config.toml
n_layer = 9
norm = "rmsnorm"
bias = "none"
init = "normal"
beta2 = 0.99
seq_len = 1024
MLP neurons of a small language model. Each row is named by its layer, matrix (gate and up: input weights) and neuron, and shows model dimensions 96-191. Each number is 128 + 24 x the weight over its row's rms, rounded and kept within 0 to 255. A neuron's up and down rows have the sign that makes its largest values positive.
After each neuron's rows, "fires on" lists the tokens most often at its 100 highest values on Wikipedia text that the model never trained on.

L3.gate629 [110 137 180 137 112 133  90 118 132 127 122 113 129 121 132 104 155 109 118 114 165  89 128 125 104 111 122 125 201 139 116 107 166 147 181 164 102 128 127 143 124 115 151  96 148 129 118 146 147 153 160 121 122 147 154 169 101 108 147 153 135 113 140 110 110 123  72 125 145  72 141  98 110 122  88 175 126 115 131 140 101 112 128 138 127 143  78 103 167 139 130 138 154  95 121 140]
L3.up629 [136 114 160 118 106 142 130 165 115 142 125 163 146 171 129 118 126 151 161  96 108  97 108  99 111 189 122 132 123 165 112 159 110 113 149 136 122 172 111 109 141 136 159 119 153 127 121  87 134 117 157 103 118 221 153 141 113 117 154 136 137 124 159  91 113 110 141 201 180 123 115  96 166 159 109 106 133 149 145 114 156 135 128 142 163 169 126  77 141 110  90 124 140 107 116 111]
fires on: " B", " E", " S", " P", " N", " T"

L3.gate255 [136 111 119  89 143 124 108 136 167 113 148 130 142 127 151 119 119 116 145 121  88 116 112 160 154 178 150 139 108 108 132 155 133 147 158 116 141 159 107 133  88 100 178 150 117 133 104 157 162 103 141 143 144 159 120 144 108 129 151 101  94  63 105 145 141 122 143 103 102 120 125 107 127 125 119 139 123 181 152 133 173 177 128 122 143 141 115 126 144 127 118 139 127  88 142 118]
L3.up255 [125 111 116 125  88 143 133  97 156 100 130 138 144 120 146 127 113  94 133 129 128 124 119 136 119 154  95 136 144 145 123 138 125 139 108 166  92 135 123 122  95 112 146 107  60 113  71  66 151 126 126 144 152 126 100 131 108 142 138 134 155  88 134 121 101 114 148 111 109 185 125 115 159 118  81 118 106 138 116 121 111 141 136 143 129  86 156 151 155 111 132 146 161  87 123 118]
fires on: "-", "|"

L3.gate574 [119 107 110 110 169 124 117 167 125 138 126 158 154 158 149 133 105 130 109 175 133 114 114 122 102 115 151  83 110 117 109 136 116 112 134 149 154 170 118 124 109 165 104  82 122  88 123 144 114 170 109 108 132 141  92 148 137 110  97  88 138 119  73 116 146 115 103 142  75 135 140 107 106 115 132 107 137 102 164 111 178 149 125 136  98 188 138 129 123  81 127 103 147  96 162 137]
L3.up574 [102 150  68 132 124 134 124 119 115 142 168 139 135 147 111  94 115 168 163 131 109  90 125 141  98 126 158 135 131 114 115 132 143 105  94 137 135  98 178 132 144 155 101 130 134  97 124 145  95 157 144 145 125 100 111 125 143 163 155 123 146  98  80 164 129 136 117 118 151 114 137 148 148 110  97 116 146 119 155 124 118 141 110 106 168 110  99 128 129 122 134 170 107 125 144 124]
fires on: " M", "rict", " Col", "age", "ity", "res"

L4.gate6 [143 146 162 116 134 116 114 106 159 126 106 139 119 107 133 111 145 142 111 110 113 142 113 145 127 114 111 118 140 136 101 113 174 175 122 119 152  97 139 103 118 101  93 107 210 134 139 118 130 142 146 130 115 140 105 115  72 160 108 151 107 131 108 136 116 113 115 166 142 130 106 106 157 140 101  98 134 162 139 141 132 145 131 151  90 183 134 110 139 121 144 128  97 155  97 149]
L4.up6 [145 113 127 144 151 141 109 148 116 113 116 107 161 101 124 116  88 131 150 148 135 120 167 101 115 140 109 152 144 139  99 186 185 136 116 106 133 116 159 125  68 151 138 111 108 112  95 147 132 149 136 129  89 114 146 110 116 139 113 134 144 140 138 145 128 127 133 135 141 142 175 136 111 104 124 174 151 111 116 170 169 116 177 102 116  91 100 152 131 124 127 120 146 116 171  99]
fires on: "ect", "ing", "ce", "m", "c", "ion"

L3.gate257 [160  98 124 124 104  96  99 144 142 116 124 161 157  99 112 117 129 147 104 147 132  88  71 136 102 138 153 109  92 107 109 152 157 123 123 155 112 167 159 139 145 113 132 166 142 116 142 116 153 123  90 118 138 153 129 149 171 118 126 115  82 131 159 140 105 144  80 175 132 109 159 125 146 150 119 142  99 108 120 156 103 149  88 122 131 165 121 114  84 148 164 104 120  98 128 125]
L3.up257 [162 136 129  90 151 137 153 131 137 138 182 135 139 151 144 164 126  81 125 122 128 143 116 146 112 110 173 181 138 131 111 137 129 159 125 138 129 141 132 123 121  57 116 106 143 152 125 134 165 115 119 103 133 149 142 147 133 163 128 123 128 165 163 142  74 143 152  84 103 129 129 139 155 138 130 116 152 109 106 158 120 116 158 128  93 123  97 158 142 109 153 135 145 148 133 137]
fires on: " Al", " by", " John", " At", "ive", "ide"

L3.gate184 [ 84 190 130 106 112 133 115 113 149 106 134 137 143 130 133 109  80 102  97 104 102 102 174 142 105 165 105 115 140 117 163 135 135 115 149 140 114 122 140  88 106 103 164 190 108 134  80 112 113 137 135 118 114 127 121 105 107 127 132 120 151 118 144 131 148 127 136 142 125 104 123 116 119 136 119 125 117 127 170 105 126 140 127 134 119 117 124 155 121 133 125 125 152  89 141  86]
L3.up184 [166 125 157  75 144 104 116 138 178 105  89 173 151 102 133  94 137  71  96 143 144 154 190  97 135 138 163 143 101 134 138 124 115 118 115 103 166  77 127 171 118 139 133 149 153 156  87 110  95 118 106  92 177  89 112 145  94 103 110 136 137 145  88 146 123 130 171 108 178 121 156 126  92 110 110 158 154 172 144 108 145 109 148  98 120 157 119 131 121 124 115 144 136 115 143 139]
fires on: "et", "oun", "it", "ass", "ut", "al"

L4.gate396 [150 139 128 154 142 116 115 166 137 125 151 137 107 179 196 119 117  94 157 115 102 144 142  75  95 139 146 128 120 146 109 132 136 115 143 173 123 131 173 105 170 157 145 119 123 107 113 133 100 183 154 171 100 164 129 112  85  67 115 129 127 136 119 145  70 135 118  65 119 161 125 119 136 129 126  97 105 172 152 113 149 150 122 173 199 161 123 139 123 133 137 129  99 134 115 102]
L4.up396 [149 132 124 100  99 119  93  59 159 148  97 134 131 155 137  92 105 115 108 114 113 135 110 120 141 131 132 149 152 155  90  98 101 122 136 126 124 144 128 127 111  60 144 116  73 124 134 148 136 134 136 140 173 172 117 110 159 150 149 137 117 136 124  96 142 120 130 129 119 127 115 116 118  64 103 137 127 137 116 164 152 126 109 141 119 122 105 122 113 143 154 152 115 129 113  94]
fires on: " m", "\"", "M", " M", "E", " E"

L3.gate654 [128 129 141  89  89 171 130 159 143 119 118 125 156 139 123 147  80 166 132 139 152  74 133 110 141 143 113 105 126 168 137 121 118 149 158 129 102 165 156 130 108 146 105 153 121 120 131 111 143 134  73 147 119 152  95 119 133 149 164 102 129 161 120 144 132 133 158 186 138 158 134  77 162  74  68 137 108 139 100 171 120 112 162 129 171 150 118 105 124 119 100 122 128 148 151  93]
L3.up654 [ 79 155 123 102 159 133 125 101 145 155 130 166 118 130 160 119 129 134 116  94 125  78 169 134 112 144 118 158  88 155 104  80 156 106 138 155 119 152 174 124 126 141  83  95 111 144 139 152 157 113  93 144 127 136 106 122 124 128 116 166 138 128 111 109 103 156 143 138  63 118 102 112 102 101  79 121 110 135 173 153 124 135 134 121 139 144 151 124 150 144 150 165 142 147 130 119]
fires on: "y", "oc", "am", "ity", "oll", "ac"

L3.gate364 [156 125 132 137  99  93 133 135 111 104  92 146 139 164 127 155 167 150 139 136 127 101 119 121  93 103 163 112 122 136 108  75 106 144 116 127 139 124 125 148 136  82 109 112 107 103  76 133 105 150 152 149 164 198 126 135 134  93 120 121 135 109 112 130 132  91  79 109 128 108 150 142 121 116  89 125 114 115 136 127 133 125 162 144  99 147 119 134 142 142 147 141  83 107 117 131]
L3.up364 [105  94 128 143 142 122 141 127 102 150 173 168 131 155  73  95 136 113 106 127 132 131 112 130 135 135 138 139 123 171  36 137 143 134  75 119 109 109 150 128 136 101 133 163 151 132  99 151  99 144 128 111 137 147 113 128 125 138 156 118  91 131 144 148  83 122 144 154 173 169 190 146 140 122 119  72 109 102 138 140 176  86 106 163 144 132 126 119 152 107 143 137 124 109 106 125]
fires on: " M", " H", " P"

L4.gate378 [103 133 119 125 102 103 114  98 147 104 128 156  85 210 132 140 134 104 112 127  99  94 165 129  86 155 137 142 155 155  97 117 143 136 128 156 136 142 138 102 121 118 142 171 133 121 123 131 137 173 112 156 103 156 104 101  91 121 138 161 112 130  91 132 124 133 132 117  87  95 123 119 147 147 102 141 125 154 137 149 128 107 148 140 154 154 124 142 132  67 109 141 145 149 116 151]
L4.up378 [163 153 158 127 127 153 137 160 123 132 194 149 131 171  98 111  90 104 109 127 132 138 161 103 130 114 140 124 145 123 131 171 105 137  96 126 183 136 126 142 118 148  72 144 108 117 161 119  98 123 122 157 110 117 125 130 138 103 103 156 134 128 162 115 124 126 192 104 140 119 183 127 126 135 126 165 103 155 105 146 139  95 157 112 124 134 137 180  99 158  70 113 129 157 126 125]
fires on: "et", "ath", "ss", "b", "ass"

L4.gate458 [168 131 145 133 137 103 132 131 157  88 142 154 104 129 104 151 107 136 150 100 138  93 145 157 141 140 150 136 154 146 135 135 147 119 130  87 139 140 111 117 122  89 120  98 149 134  77 100 113 140 118  84 145 171 146 123 104 135 172 124 105 116 112 165 110 169 188  84 147 169 163  91 114  73 141 147  95 139 119 127 151 150 142 143 111 160 124 171 122 145  95 139 127  81 124 134]
L4.up458 [112 122  92 116 133 150 141 178 147 120 151 170 141 146 143 152 117 136 143 109 107 150 147 139 123 160 130 113 119 128 118 143 143 155 148 165 125 136 123 153 100  92 181 106  76 115  96 112 130  83  86 138 113 128 139 107 169 141 121  97 136 109 153  70 165  67 121 125 135 115  96 161 148 126 105 132 171 121 162 130 106 113 135 129 183  96 149 124 120 124 113 145 105 126 134 133]
fires on: "-"

L3.gate354 [102  96 130 144 132 104 104 119 173 135  72 140 115 124  78 121 170 118  93 177 132 166 123  95 128 104 144  94 137 106 101 105 108 125 158 112  80 114 164 136 152 134 131 135 128 123 147 165 122 131 123 106 141 143 116 131 147 136 100 104 149 158 107 132  78 150 145 133 129 143 138 157 124 103 130 118 100 131  93 141 115 136  94 170 115 143 150 168  83 118 106 130 155 143 137 109]
L3.up354 [117 107 119 134 126 133 176 144  79 141 124 114 130 157  97  81 140 142  84 129 153 132 153 111 180 155 140 102 140 144 123 176 140 133 112 149 108 122 127 135 102 122  73  93 112 135 119 137 160 145 160 128 124 145 102 146  81 103 155 118  64 126 157 127 139 141  93 167 166 178 139 142 145 109 120 123 137 105 129 146 112 113 125 141 150 160 135 151 127 114 127 120 102  96 160 115]
fires on: " ", "st", "1", "0", "or", "t"

L3.gate653 [130 106 107 126 123 125 142 123 161  90 133 170 125 143 175 143 122 128 157 155 109 108 141 109 159 166 110 151 116 169 132 126 111 133 144 129 161 168 127  95 124  98 136 108 117 108  53 125  94 115 132 121 143 145 101 105  82 166 139 149 169 137 101 166  99 128 157 140 129 164 126 122 147 150 119 135 123 172 122 100 159 136  86 125 111 179 145 147 149 126 148 142 139 104 113 118]
L3.up653 [106 158  99 139 114 152  94 157 140 110 151  85 122 123  99 118 147  95 125  96 125  91  81 112 147 170 137 138 117 147 116  75 107 128 144 155 114 166 146 132 142  82 169 143 104 111 119 125 165 109 141 129 134 126 125 134  83 150  74 113 143 119  94 124 103  95 107 150 107 129 123 101 123 143 134 129 114 154 114 129 150  84 145 149 162 110 147 107 199 141 124 101 143 125 133 184]
fires on: " The", "|", "-"

L4.gate661 [146 158 119 145 135  80 147  96 153 111 178  85 103 132 150 108 131 110 141 146  71 154 158 147 124 112  96 128 110 115  74 112 144 107 124 156 149 132 132 112 148 109 147 145 116 157 122 108 116 127 116 126 125 156 124 102 121 105 114 149 171 142 144 110 114 155 132 124 150 114 133 103 110  74  72 126 129 129 119  98 169 174 161 165 103 153 132 122 123 132 129 140 110  91 159 111]
L4.up661 [110 149 143 109 107 139 144 124 126 161 152 177 148 115 132 121 158 130 137  92 116 131 154 133 110  88 125 123 136 152 119 137 151 157 142 101 134 137 132 138 158  95 196 114 138 112 125 103 118 135 167  97 115 164 111 101 165 159 143 194 129 157 140  78 154 126 165 144  83 176 125 109  68 138 114 128 121 139 102 115 141 159 154 125 145 121 163 111 110 102  90 136 119 126 149 137]
fires on: " G", " E", " M", " O", "un"

L3.gate93 [119 125  95 136  80  97 125 120 160 105 123 154 144 116 165 148 136 133 153 110 111  91 114 122 144 149 169 128 143 160 134 181  95 150 114 155 153 138 131 124 119 132 114 125 181  96 132 141 126 120 112 122 136  82 133 110  92  90 145 150 153 129 122 157  93 120 146 122 116 149 112 121 127 139 174  74 107 138 127 146 120 160 120 113 113 166 104 139 145 152 165  93 112 112 122 116]
L3.up93 [156 109 109 140 103 102 136 145 153 114  95 113  88 133 108  99  92 147 154 136  91 178 110 117 111 135 112 129 150 171 139 132 122 152 139 130 139 107 129 140 158  98  92 133 115 120 146 119 160 112 170 152 157 148  95 161 146 123 136 137 139  59 150 135 109 181 133  79 117 149 118 142 152  86 128 123 132 146 116 115  71 128 133 105 146 129 160 120  74 124 146 122 135  97  91  98]
fires on: "°", "aj", "il", "H", "od", " pr"